Part of a small language model's weights: 10 layers, tied embeddings.
MLP neurons of a small language model. Each row is named by its layer, matrix (up: input weights) and neuron, and shows model dimensions 32-127. Each number is 128 + 32 x the weight over its row's rms, rounded and kept within 0 to 255. Numbers have three digits each.
Before each neuron's rows, "fires after" lists the tokens most often just before its 100 highest values on Wikipedia text that the model never trained on. A number after a token or word is its count.

fires after: "th" 26, "le" 9, "l" 6, " He" 6, "cle" 5
L6.up592:146112137121118077149160178121152126150093122088132091142178119105164064142112134176126147176107097078136130123113153129218163117121154093089121116155132107056117130182081159222152088146126123121093124123157131092132150095172155132131114158104098195114089113103147125182166100138084137122

fires after: " he" 14, " gr" 12, "va" 7, "u" 7, " tr" 5, " and" 5
L6.up495:135143117148137013163127203134150159101162137063104099112129155080080118117130115152130071089116127140062174098114134150149101132181081152098118157145193118138086156115148143172173152136072093142073177136101142152148129141153118086113112071066110141161139142166094157122105134121156109131

fires after: " at" 24, " in" 13, "ten" 7, " Ju" 7, " At" 6, "ut" 5
L6.up197:176128109115104103097115122095145139149198140085127192152153074175103129102179110116143136145085149109097109104105100149145130194098171119100116059101086185198125101076105089137059128123123113146096124116133121142071113102111109125172171091092162112149131178159197124135115150053119131129

fires after: "y" 11, "par" 11, "ri" 11, "us" 10, "ul" 7, "il" 5
L6.up444:148129112156128107122117109147100115121145148178114098099118192125133193133084082159127151114130117130081147070141080096165151102120150149062126137153141143056114079188124116117065165119146121147168120110140161251131135125128092153112084115167138150125150113158102081121163120158135114129

fires after: "s" 32, " S" 13, "i" 7, "il" 7, " f" 6, "y" 6
L6.up115:178113114110180114127165157137112146171111129133085187163099102138103099111189118134080167175113133108165178192114094165125138093140125194147123107136194173057074093140094103157107112151130106123117120107205151093096082149105121154176088182127075134106154082150121081077144133146179127121

fires after: " F" 10, "f" 10, "″" 9, "fer" 7, " Total" 7, " on" 7
L6.up95:104118107170209159124151114134102182152096127120129205177155059113130147094097159104194100086143092141125131110117196118118047143182114125087087136054106138119086107124139115118110136114106113111079181151120163174111083141148067126137146129109095061117106126153107138131151167113104140090

fires after: "s" 21, "in" 16, "ing" 12, "en" 8, "da" 6
L6.up447:115147105124151125119192121139104116111092216149073144114035181136128084086162126077098130155113202107109105115120148131132141134092169124183160115069079175090159127155125101186102091162139103143139163128103118079105084146157074115096167114148143090102153144132142141102180182137164136133

fires after: "|" 28, "---|---|---|---|" 20, " |" 9, "ri" 8, "c" 5, "|---|---|" 4
L6.up471:079082108096127088143123149173124128162088123200180123180100176177154116180142103123102130170112127124103098228103116135127140162088093098076142137108139101127158109117119142075136131158186153140115084136156104071164191103139164147183074107096091138137161057156114132117157196078130109149

fires after: " Christ" 13, " Je" 11, "J" 9, " Jo" 7, "op" 6, " ch" 4
L6.up450:079110085167128072098079104103166126102102120146138102169129126128094150166154143158146146082129172195102146159143133145120140129102108165075106100168097181083129164067144178164101161109103066164133179156135188101111118107169088141133149157128139107180123061119120146172130107112110109120

fires after: " 19" 26, " 18" 20, " describe" 7, "der" 5
L4.up73:111205095150170126118130086115113115150076155144147090103123108151151180110140121086105144134077189153088127120121187182173134099187135061090070099149141071131161118161115045084179082149129114097086058114144114102128146185137151081097193159132135148133102141074169114167140164123137095089